Weights of a small transformer language model: 17.3M parameters, 4302 steps.
MLP neurons of a small language model. Each row is named by its layer, matrix (gate and up: input weights) and neuron, and shows model dimensions 0-191. Each number is 128 + 32 x the weight over its row's rms, rounded and kept within 0 to 255. Numbers have three digits each. A neuron's up and down rows have the sign that makes its largest values positive.
A block is one neuron, or neurons of one layer that tend to fire together. After each block is what it responds to, as a language model described it from the Wikipedia text at the highest values.

L4.gate19:110135147166158116166144145181180165089121083131131161115114151098104115113117124090099083105131150116100120181079087105127089148119133196152162087145117184132072158190158101097124155113156145157144140140078130113164109122134129078159104129141187146107116184124154067137025149143133114117108112157080168141117174138133085111098140114160135142145118117129143162207159069107061111140164132156182115113135052141121211192158137127129121132152128116173151186133102125128128094142147117153064122065179165140120133095143152054115138117133119143160140120146100133135086148153058036117
L4.up19:190176111192123128097097132122156114128101104132115091169156075141111188205109187116124137126152155102145128090109147173163073055143096133149145096169115174150136113157215117126149109170116095125154175095080142084146090156131094099095120142138154105160156153148156148093121082179188105126143103125114136206158158123193151120171128147157140110044119150074090125189101163077118103135153121055122074173138167144075166104128149080156140128149129058128102116161167104159137127136129126165158133104069121162108165110141143082120161124144119168102175141092110106136138141164080108130
L4.gate43:119134105156142105164099107110145111173063163101063143182137145102096147094104112152129185145135114097108125157120089102161113143143120115186145099141183132099099082122212141147086107159107113140084166161141112125118087127151095121142127154119129162136112103122138140115098116156186103178044188167132097106133118126130041113096141083137167160153097179114191073121129077189105090208157098081153166174140089121102171162148111092131114128121184090098154078096103148131089101125157091102180080114141121118083165084142125154152114098100172142111130093175139109105193170133156151073
L4.up43:106095161128117113154116137134173131081128109167180140144134148038089173153086112187132151145147167096105110147133086124119121171134112172085155128132082162134078146128129104085130164149140108171166126162104104195176098135033107100172214141130161137084161094136104078101090077145189129104114143085141120116086088105099077113052166087107146122154135129142142160142092111153113135090163131139181139132085117115126193129170090155103157108118172091142100129103138102100095092133128196050101117146102142107139180146154157073055062125132169133160117126152110125144111120081133092130
L4.gate98:122157132116098113101139078157109101134129114162167107126103083126096084153101119098093152217170083131134107209140151133128067164155124134137134109113149157117109212150129112075153139126099106115067138162075142118131092169129077112126161168071147154129134135071061117098097096143083123169132098204124176102064169167147110133163158059148131144112131098218141149198157093190107104147153128121148118160115132149078129136100127190128112140127103115186103134085171174101130116136148125142066151088100139145085116154067155120114118165110149099123120118120092192190138151165150099122
L4.up98:117084151143122110107129118112133125093146107115152063104169134124103083113130158124120128127148164093190155111141115169117129197085124159226152149127150170183093178142225110108130108081128164056162188146165128163073134077112135070130161176134101124162140061116117099137128144123132108103133105118085134145106155129124152205146136133172160086097146125100139164168133150115089174073113170126172082147111108137087143136129128077087144075116166109140112162150105118079144104178070083173190094126100127128095146147148186094117160107125129153067088107142148149112135068141152072085
L4.gate183:143175156136102123119127145089127156127100110143160103098108146110092117111080078113093188127154109089137144167108089134123122117131096169131102118094230123174095178128176126086149128141136095123093131186079114137094121132164099143153146132184170156180223105071116142122089043170070134142110070128086126120122172118138081121152138183147118141112113110155112168091138083181083135118121143155116097132105155118119157094143127132126154149090109093234155118086143140080117097104143149121155106136155118119110098173190194089144092138162117143155148102070111106182157144168119047094
L4.up183:113083143158110109109118115120120128107119119160196151157127138132136116110145156127096076134121145076098078108085134121147128138053120154150107177123128171128124173158117113142112108112165131104109090108082205121142111106133120084094140132112100137203178140145169100143169140163125169101159156100102162111119206039138152196141168163092110127126093192126149156191120150119123146127109170143177109132151124149096100119105141079101178066093107138143086114118083132135218117135150196182178123158071145140042186155097120128070079156167160116142127127142090166160138168083126101151
Description: Short word pieces that begin a word or stem right after a hyphen, parenthesis, quote, line break or prefix (Mc-, De-, Un-), e.g. Viet-N, Mc-Far, un-he.

L11.gate130:156140137132129127173116083140117147119093147111121129137220078088136077078117055063143138105037184154102101102148082114148165099119125136133175121084153135142148106134096085166139099120168160110115107153148139094099118172100136130100140151101158194144174065131100142140104132108093117206117079175145153125105130129157127173083142179130154170139147161112151152162114105155123114134155094183111122169132179162059055109150077116112171128088121143151118168103169159099187105185180114093109141131124140078110136105082176178187125090080077093112116128135149161131074130103103127119
L11.up130:153161110064068160142131075089117153112127097084191101091154095124077073115119121148099073080150181140067096077164120097133177063121134125155124192104124099187133109171122092113104120160198097129151095135143112115111145141150103105130151094068089125161142135093099111184136096081106133171151101170194145104078162135110145105159128157078109113185145131118103187072088149162123136158138103140141112119081174127115095156087101170144156150136072113143164095141125103132177101126156159121137121158174174143113110126078119130148166163097029142134107128077178133078130094141126172117
L11.gate244:148116107077160094181100117116117200104168158145161130086135154087128106163172102123097106055138160137156077124158127136101115169097127137144077134156083115215134118107128065066074091108119144118138095131154158155162085146098072112164118159144123114137140121100095125182154132131152115173167136143123165165128136137150121092157124190096150182152105152151106177114115091203134152183175112156148190090146117090148095119145093095120170159075145174167133111116172100074210167100107200120140120128144118126148128118158174105075079109110174146170181134159108092119122160101102070135
L11.up244:126150122122141160126095181101060157183153081113140071175121125063131142134141173083144149145133150156151207189179125116124072148100114126139070170115130156197097100134163132082119051147118175136123113148113114090108105135143107190067160100133135128113143082179097130125158111133077154113108091124101137191171138060151181159121169123140145119137111129095122167137151085137089170128147193157134111183167148107134089091180087163088083137118116164166125094122114141125120127123136097105106154132116077050135124114119138147134045053199130142140085131109125120175162126121124082137
Description: Fires on function words opening a noun phrase, mostly "a" after a verb or preposition, as in "renovated into a", "located on a"; also "at", "on", "to" and line breaks in infobox lists.

L10.gate0:134147105119066067128121072098146114088124163078147155165148121108105130139099141123136144111073133166053103163109140102148151147147131200136190109072176096065134169134096151130185167143109099092130083190161101177096102203142115127167113145085113101070135080158130152156157100114177111147097181111033173080122122139175111122066135115132151134188122136130140125101135100162081122185141127157148125171155157075153122133086129096116103170086139139135129177112120170142113103105081124137158065123185162078153185159106132124142175096132151133151152102155098150142109084138108172097
L10.up0:126177181123077115139106096123106062086125154130138160128102114174084109115101098172219136108183162136141197101164101110190025193149138094102145162156159139091145155104188089145077116131141123143092115133105170119138166103113155121123168114081181051110161122101115110109096113116139100146152128110129126101172193146198113130100114137139123127140075061128162089118131074191098076149111135095110125126094168084182132129121152113141103090116155120124074066139104160117097144112141109130127167108143140104153086097089101086140157134062126124082078162111146106161144123149179135102
L10.gate47:071172172102099177132134121074155080088118102154129090105135064085122131110129106159123119113209057112116078102139123092127131111078153149175113151126104118068175118164125096182101146183197119133162141135069135153132149091125171123117114129077122071151157131123144133110130123128135161155096049128141115170137184148135128133167091094130122068123161090170173127176090149083115175170151109096089123178117158117165172054138143150138181079064128179083118143145149135184127076160099105140096118128152114152098164107091154075166130147187106121156156126068133143118141113093174128126
L10.up47:149114157059119126117144141142136094134122069175145110132082110053138159142158113149069105102152065170106057159116104105154121131043117191162129133085092108097141142159076121077158151135121105124164102167120141176136143132137133082121128162131127129111143131109130079146120141132155107171107097086125098113125212205104111160131109104149110111156196134158176137166118121108071149185149131137169120205123089139113156084130158179169150128083108120116156130073146115175130105103085133159102145158127136152132171133108144048134144123248124079171132177168126136120110089131102111095
L10.gate61:147111098081058128072100101145153130114098147155157122170086109168164092104121117136136140116171128128073097071103104080125179095070104061100156184119153131114184129110111116086084152122164131186123111117140156137160089066112135120126118099132121113093110193122177102138167143091151222170128193117114156178174162091076177164138142110073121162107102094143137102143185167163133069110087097146173134102093153188165122165078190182121118121135134106094116087109061142135162087110152130091124125156138148152149096129124097175195181142145147114120124139114109131126155136095123151091
L10.up61:152124087090064119183097085084165083097095079098164112124138161109104116099196088173097150106177149130087119084112133144179107132087112105133174155147166134035156119045151130115102144137147160140096114183144144123173114111128139060147107128120162089109113108164134094160091145187124172079064143148125159151124201148157147122168140143131093090141125156128131140132122089138131112131153193139130154161014131160145130136158170120126099168098102161125087096093122153122148110141121143249112146110187109151138131100089136160120159175110130167101144140132104146127079084129141128115
L10.gate65:115116140100122163158127091179124167135102060172119114130156103106148169156173133089093111157084125158130143128146107090169131111128150121135163174163112136141147103160114214107093116144159112156126153100125133099175134120067126097159208125097114145167087134124131112130121099115111131146124049136081165134150177182147137092193150099130089126121090106099106145141081144110119153132174128128140119088146219117186067161152154168160197048129094135144139131098113128114144083156093087135138179133110068197131137165123159030086085165177125148100113162104086150125077121116079103101
L10.up65:127105075094114121156107121219191171083121127137127162156059130234145121102080160137124133134172106139097169114154164161075110129111141148112169148106114100139189146108089132158143136100129137145159167117070115167179126092074157099102128167123135122210173115150135098084125092145093149143165116076095176158162108102140134106172114122106106131166034131102169161130138121109163121125099191139081080158101149178190172140164136165167124077126160194093128094088113137153109120093168089119174151114138117137098118175065108112124086091098107145136145114148129159144144129091142154159
L10.gate66:147127068102196073136097089156102126092111137145155125102104181121102105167132118168147133101148091162115091144120091115083173145105121122177168119125127131162125133138107126082087156139121131100094090128081128129184153057065125114102112182071128087174135130134098068105137126145161164087177105090113164092107098171097118140139131099126130130148152102125122159093073084152111169134105134153176132151094132142108125122234125162198145098084188204100160119146207067114131135128077197124179121145166122091150168145130104080105165136091142112173148161145100074108125119099084128169
L10.up66:093122114142125085104073123123170112113088166172128181145122147162138084120138116170171116125128057119124108126121128084114176101082152158176129145112151093059121088127078163131120162173104132194115065112112120157190120117102091086137088146145158078119164133083125183138126144107221134115160140129091131093113103145127126077094149106125098072138116098149136117086104102131151136092170077184121084136116081119191123183190103104192165092105149124121146117152105138148114084124097162104131178113084148147122186092134160085088104165133134090113191127193046102091131148076163132138
L10.gate120:117068097106190072080097126158130114079155112138166162162108151082142153141114127138110163133066119160112118124160134099136114115081156161119119198092144130147132188123066120121137098078088090131105100098070220142174126131104147099095083186121106133169128187120114100094166160075192197136152162104136093118105160126112176111157109109091161128173126187078170136088132109075160091141130100155163177163055087156114090143100152189116120188147131166093125093092089144159186127139075127113135102125126133134140137136135116131134141085119143100148159194152100134098068125161133131162
L10.up120:076127069071090085160148113124141141102102122168138090153053114175099128081142134150157114200162134112138131087164174088099180122087156135129165194152152141108163144107120137137135107112124148089135134152115118132176122089123111177104097133120122078125113144117065112109138125066172184121115136103143157165194138153101100086153120092125104130120049071131119160133198213095157124060106163100141106113138180132116065029139126177147140178096122112126162070095131151147117115135103064121192138137116125146123140116101155123106105066139174126117142190111087149154138127119186143128
L10.gate131:078148132106156131187154145140153106084113133121136147107096106142104108073200123132129155080103150123135120150148108105093150166137090189144144141107124081126206120094184138074122099113087148095159162154113121175171119117084107100141097088096070198118093111156076193155139126108111150108154148081110134138109184119092108159092124078159100107176105191156096163121174118149146114114086148157161130122096077158139130141122151144151106120126172133211139177090044140136089153090074106096163127089156134133143163122051195125112133141101133114038145168177149129118080119086136118107
L10.up131:108085097116087083145144105146140163135122121159101161169148112078165063163105136137128065141116074145137103190157094093147197142056151109133188162129139129153150147173154160192107144128152132161121081198197175160093104171151085197109133108172101102142112132045125123150117089137128101158075082138126163139139107089110109131136123157128106141114108074171132146195114138086132105186121091143097176085137157149178118083090122163120151127094117118112171117112150135141145045150134111115092119194106134142172168107095140080146131139171146112123143090108097175137097112163176103068
L10.gate248:137124103107131152089154113125108093160106112132095132172136073132161121157173122125069133144139080118081106147134076095153169065142064164197166148150141082124101153096093143150082193144091132168105052154103133170095128140115108065137120144189111138071125125138186176200193111073143119140113181150085129086121115146139137083032104098131140092138144191152175162086102079126151105130202088119158166136147124163089096146122137118132185123156157153088129128080119104151136120174142126106128147141120160153164165114193127114111150120099165131117137098136059133170138120100140101181
L10.up248:141092097117076107170166172146131201108162108112154155092112146154091128100204075134175146149095137135094105128122108140102117163114173123185152074052142102105168101125126111095148140089117112142113088119128106150198100130076097104152078139085064128114129066124110165099151148123142126150198134223100146145095091132109081132144117174143145155147118149123133129114161135175095156170112062151139122128147134166109177118120130118182135130143125130109141078153097140113074150131067131159198155081167126132146142111139163159116139118101176105137147122139188140137135054064105103021
Description: Periods after single capital initials or short abbreviations in names, such as W. Norton, William J. Brennan, Dr. Ali, plus letters inside acronyms like MENA and UCSB.

L10.gate5:105096045157213210160078074184170156167090154144134101151160117136134111127174131124102135120123109134108149071120155115108145141117173168076073165125166141116087113136155157126103105036159105125151188178086188124098157143114097157117121130164131130151091081175131088144107150194125138134124093136104134164095148152153132164173125163099056100102153116129141137198108095126117127144135121149126108176069158137183137141156165102132161086100122151172115106103124142124132102146126089183152135081081097108135148164185137165131083146143178130129158149112120101139112123143079042190
L10.up5:136156061133170148147120081129158179126162101200140117081109155151146156125151162116124133089123164188111129152068130159005127121087106163132138134141128137101125082152118135117145082090120093141139129146137174156152146100140132122121107197151137141154156158173089088134140157133104180167189129094099168116092124148090125124181151153060088050122108186113127140100118207069109144102135146205090072138113116150180193153107122130140132120141149138133078154148122123144171131101125119154119132155086114163109132155111175173092132118116093145125194182154166060099097127107060128120
L10.gate30:170169122168178201120077124128130160144146147178120112111116146050111156169191202117090083124168129110155133120095162095145141135163143148150093088145097136095059117132128126169154072141139152148153077175174139100139160144181113163103151114107136102085137183089132109128103144130088124079078172127151141123111067185162112051115158151124132146088182116112100123119095126160193134154190121138132168126119145092118092155148064126129136125171151110064155135152108117142132123174130152126082165135138140162079098124182146156086093120202116160144173088097087056085081119102130105133
L10.up30:144107109113080123151139135128094122081136141115126060114130139172110116083124110145139094145079149181136151117156151138141052172121130172125090151130155078168112073147097204121119094098121166108109095117109147168122131123156145165171099143121120108099175143147028116124177144176134159212161144155113107123164110133156089156149113118065118102141187132115099143121119129092060115148161126180155110179120169108104089185150100115095087183111136140133076110121088117127171136107086164134122134140164084067112126185155115100111052145124122149094181140168109113131163120246077115139
L10.gate49:107107099068104111162066112115148146209124094155076175109141135120132119132208122141095114118082148148097120150176074135129121085110122095121156158134125156109122116137094109140147112157132103136176128156131168105127143167087139157114134135181150131108170119057119146142115145139090138117119127188158113112089208107146116096109085137126083135129192199059127105165119125149145112139137090174101112083127137105074145134129146130112155181207058144056152102111111089101152040142139138124125141114122112153125154102131148215182181106154166089156130146104169056142060122176147157159
L10.up49:139137104150157174140109164146154123145159111109146144130119133127132169107161166204114176093149159148080089163116147107146138114145099108200118107076068162150135144118092052128153078131127103063117102072200109105132089132125058161069123180145107102092158099110160105144127142148163110125101149177088149151099077078177171164163115199157143110079136201100057157135071143120135161079121111147116171101120080142099113091114119116085157101159113125087199083117081144133175097135114120156106139124112107121143124099171106133092123109090199138166184139101148131101156079136111106167
L10.gate51:157162156085118091114108110098151165187150080195113178121103125137151145175140058113097173088127110162184118156069066176079121151117176183105156122129117089116132098133099116116149145151036091139121088132097157167123114120146162139171181120147152160131127154101090062177133112117159138163146121136102128115087191138124109145108082109195126161100167094134142159115076110159098143151159096140142128089123119099153141128117197102065085146175194136172121169094157119113073159127091159084143084114111139154191146129158149102073156159168205112122091130155103079150121125108145139111
L10.up51:150116167120089145119169050161201141111144143128145097076141088139165154082128084110122198112187131112106191143104118183110102155069120128082158132143159122088143150102167059074147127122116152122141163093099136132044122072124119084125134124143132129140145138161116129107163133135156188155081080212150119165149151065108129107177092165161164119116140090145110121117120182165147094163130140175144143132129152104134208082057171105091117124100121125085158110128202125110163115109117133071143090104130094179104089089153133184118132114156155176098092096118154073124139158092142122124
L10.gate98:091149135099125130152129114125202138133135103193126145111217157111118140148093091183100132132117128133118142156075097148108109194060151120090223146091143135132144152110106103159142134122187119089083144181108163160088088113136133129066144175138142112153137056129075147141146072113127129151156045165106195092107098110099079101142112141165111136151108105119151097118145097134105091157125121135113070144113200159140135076155147144109142122030085130140134097125139102114188053203127114100167079147141153157114150139122131116117181159111103116142105093128119081129124121186088094130
L10.up98:129169134126152152146131105114085070116133091129118133078102114118112118160105118138117167143102124122142103139111079135190124117193068156117177116150164111116156076072152147118107085089082162135104138131107113175064170078132056140148083118158082181145090131191090173187139148103101133140111119149071157110173137118140122175148120136072150059140131171168142109115111144081079135160144118128169106116110174090107171106089161142077111121200116143133067135107105092112144093157099160105191133120078094085145177076111136113128144182138160232075125111118160144137171094145167108140
L10.gate99:092168092114130105132153090169119169091152142157101115133122138101107175136182073087184173131035211106147118074155076111143125106096108176111135130088138103160144132154161090113100089110193163121117142116125191135139144136127133119130130149120094078087136134149130098138151108131119113177172116136148103168144113144105168206084108154143089168097199143148160056172139066139100112151114186176152140085138161142172109138152159094116147111084156087154120187089115159102135149145136150113156081069108147108064120159138155157132153122072192090108084128086083176145147141067156140128
L10.up99:168160101134150072134145117138122068152137160084088120161165159110113138149108149155158227105110130082142140117144060132105102191138144151129133108070150174110131140103117126132156158095133100142108170113152171175100124068120107100138148143149022101149147109188177177126190133147146120138160094170120101151126080069089071171109140091158141153130132151114110172117074095135114108120136098132171175154107128084084194127137160093081087107135077136109117091140115111080130103125118164132190155125101118112047126086100154158149124105082163113088147088104154088125206122123119090079
L10.gate160:128144137099127115111159099142080173134126079145096140091137162172145136117133169165160149226108147109179172144141109123104118090123087103168132127120117118091085162112140120075121098143114197124120101113119148073095119096091079134086158169170144159132186189185092141105184137096089052124139151081156111125132096105103127175154108088131088169098150205158166073142141228136122157115118168104129097101146154070073129153119150135194135135174048065155156065127162094132127138143127080116153173081093120139108139159127146182151120124130133113120098119124158118153120183146106117118
L10.up160:140117141085209110145120116163095151159132114119094150131042117130113150184113134085082113159109141162129110199134045106062180138109106131113090112074137092133073187152136173102126137125082122169135112078129111152162071111118081098110082158172075211130071160161086087106159155085124148101130187101054154136151134101142110141130118089132080156123196155117162134140121146107129135110108097129178115134132099093063115150113149165133094162174110111135168129122094134070136113166137037128148108120077146124148176101181137139112136132160181105126128153166154120111128154155103154158
L10.gate222:126201117117156127137094119143105144160114142181092073158119151114173110154198233128180125177135146155158160156100074106140125173137121172096115110116168182125145066119084139161114111152179145116097146131046154119106111093123076145146146154150101171168136084149106090149159115056124154120092153147149122145101166076142157127176103107091080118100122112128147104098124104171182087132148100137180152091139157094193091112130160119039137103122118157150130040141109143093115090170083130124117134098101103145098122134171163144092119120165132130123125096073141111057132151058132126153
L10.up222:159150134096172114168137152131146162176177105132132092078097156099127115145197184138147084118115122166159165152066044156131112181131092160135103095099102142165097064120116136114138112138140151098107119157106146149093066149133048116125135163170102176134114117113098078176133158051155137154123143137138175132061139095160107090180089064079066136103154160147154128106116083144137105102146099165206143115131123116176111140125187153088132069148159150170164053131105152113138124183098101139099120110098111141151170108176151089098156117169168143145092124118146099059116165114150113114
Description: Mainly line breaks ending a "- Field: value" line in infobox-style lists (area code, district, operator), plus mid-word fragments like en-tic-ed, s-uffocated, Tea-neck.

L4.gate0:103138140103173093137131104133151114082087150113106228168158119105144134186116114166149158133107084088067107144151139137160131133146100119134163133109166145062187080120135085161101173180145156098045104157134140155174064156148169127164132131091161072100135123156190146079169151120134133178088098162145144130163179113159094130117122096087153180170086120094159158130158116127140082172110099112128148137076149133126133148155132125136149165063128164128137113157070147114058105122123029142164106098099144123111153088133131170145121108075136117126096069122125120159147110056169112063
L4.up0:116152101078128151131089082140172164066114150108099146173188121136157098076161134104108151152130201174174129104111127054110143155071095143105151115136108185164151201081092103163129091085140160105111169079123136167138224141022177120126057131108077091084119130124113139113173129190124128138145126111107108094093153121169144130137115133143134108155114068152175165163140164148130124076125119140125130081095092155160135119137111135123058130137174099109166110159143106138150101088138114140120142144148130112136145151117143070097093128160142118092143153185136116111144012145138111101
L4.gate40:112133125142164051154114174105133128074110164108119123156120143141104060120138164116105108155132133152139111111185130121134086120111165153142123120173183160123174121122119123110135090148157166075080110100134095195138146128074160139111106110127156060125170119187125143089211124152126112227154099108113133177156141127167081148128144170057117076139137104071141147133193127065107140124126121131141168184112124143111136095128144104107116172101105176084038173152082147092144082133162185151101171125101133077130137181144083113120124134136133154067112119136114205062118087154137120099
L4.up40:161107112102155062123111158152143129080108158133089121167079179137135118131122093134074113135130159137126075137119125099110111166125135181169136135120094100195153110113157176132128107116112124124097083178132127219137083170127113079123091111109111108087107109123104090143166089156143092174177124082136151115150185130175091139084126133083134108170135135058143129147163164094132162135115083128195193157082113120118137152119189149149152215116133129138081154109088132100176108081160153184106174089160100118130149141152093045107173092137153101121171132169079153081078056157130140092
L4.gate68:159119169109145046134135156122160088135091086140148078076066113085119145125138117101172110081141130105085143162168074120141094158194103201195165154096176086090111159083168106122091125120167173075093156140152136170107070129144090145155109162127139111140117140081124138094124162127134186159182170148123121165184123126130123140175139073153114137109123089131120078079179128172107080147122115143077195156111131128190071077113118127135140167160113130098107113114137117101170115154140091145174123084141171159184165086124093084151151102107183131131125074137089145177145116113134183157
L4.up68:141100058103172117108144170179127173131158088138127187119128131113127137108122120134074099142115095210143070168131170114133158119067162155134135122104105150158120178149066162081181123091069121124148104076123153177187075126123077117112098145119117122107110122146107064150122141109169102180132160107123168119101193153160111110128054152131159119132155180138108131168115132123111167078142081178149118096145080160045108164115191196150075179149135136098115173106110132091142124124153127146106142134086134139117149138154140110045154161177118162135148130187095153101110114172150064110
L4.gate185:107092147163085104183085123117182136138121168139089137146174083137162088134108113129191084127069124137096129136119085102164131098136127100167135160121176175073131065105135095168031158183074140151138172038158128114161116138154097142137086141160087123101101120177199122130186155091171171139167096168120145169180129114160160139126135142109148189141102139127136071121122120146147111139171125100117152199099097139131124087142137094095142152183155112113111113197128119130101087200114142114134103139081128114098087076068081120117160124108158113077119106124136107117192100085113138092
L4.up185:101059149141136093132092145175109153067127150111114155179120085141107107095129151103092106105062117190080115158134160088130112177085103148138153159153101131111114058112103156179142132164090116152100156122205120158201097136121106137105110157096104117146097118084158123137136144136160115071142112128085201225158140169137094173117148130122147144156137117074150160125144174087113153109118104128188164187117038173087125113140151137123129125137195134157113170163097152132133137132123046109073096115080194113138132095089128105152151105109194089132128114138088164143136128123139146067
Description: Periods or hyphens right after a single capital letter or short abbreviation in names and references, such as W. W. Norton, Pub. L., L.A., No.

L11.gate47:103140082141146146172045128153161118107161146145145139203184150123175196153108114147050148081162187099126071113122166127146088160091170167153104195094111103111120124091110105098129107114132135115115129134169160142143148117146149095060204154118167141087156067125115163151150095116140138178090195082132112143202146140140138124083126147115124161095112137096084132102145150095179100150094113151139170137101111143138078156138119103140131167139150151109106058091127154191179080094119151123111138100139151116122109104112120126087138094125138082134191155140057091087121130066166056148
L11.up47:121133112112092116100077103117160118139144078119115119173145090165183105134152087135151109171162173113088095128171114084179148097085120120157190139109158167118126214153073089104129152138112123142100113125126137143175093116076108106062152128106185131117140117065180121067163119123207130123138120173159147103082078068153108115114150173110190126108110136186154092094102176145143137099160105114135173129106110123126079118127142168109156131110092068087106094151069099117146093203167172130095171167070116091157107120146068114116172162155125134102130170082150126113180121147185164106
L11.gate61:142112090105152150180124108099148145136105076148148212116059116064095092117150078155079176120142160164078145145128092135175140068114116094145112085161131077114108159164115120109126172103144148111107120119151149138118121161154111076141119129142123135173137161090145112138170133106140109162079166167066156107158153169193157136131075111086118111104141165103151110168113163108127040142135140149087139167099087083104157128127140170185102123218167117110088123151084169179097082107219131112087114154154156083159126106106098130113180144115120121130107208137126182091087096131092109133
L11.up61:198113097156153107138118125057148130114156100159154179139129133074118108144155115079141112125133154151151146081155162100104174102076096131156108104091140103133139110092100112084126137081113198151144124098077200164148078077132102129108172202113104160129119149108115109145164126164193136163161099097070142130097181157124144080163131082119139063114126187186133161162115120171102133139139157114171121125123130145207141186155124140174110053114123126110129151118164109128173111074158142125059102200141183145126165131119135090070113122131195153146106143148148086136162095078178159143
Description: Later capital-letter pieces inside abbreviations, initialisms and short codes, as in BLW, MLW, TNT, URW, PGE, BVM, often in tables or parentheses.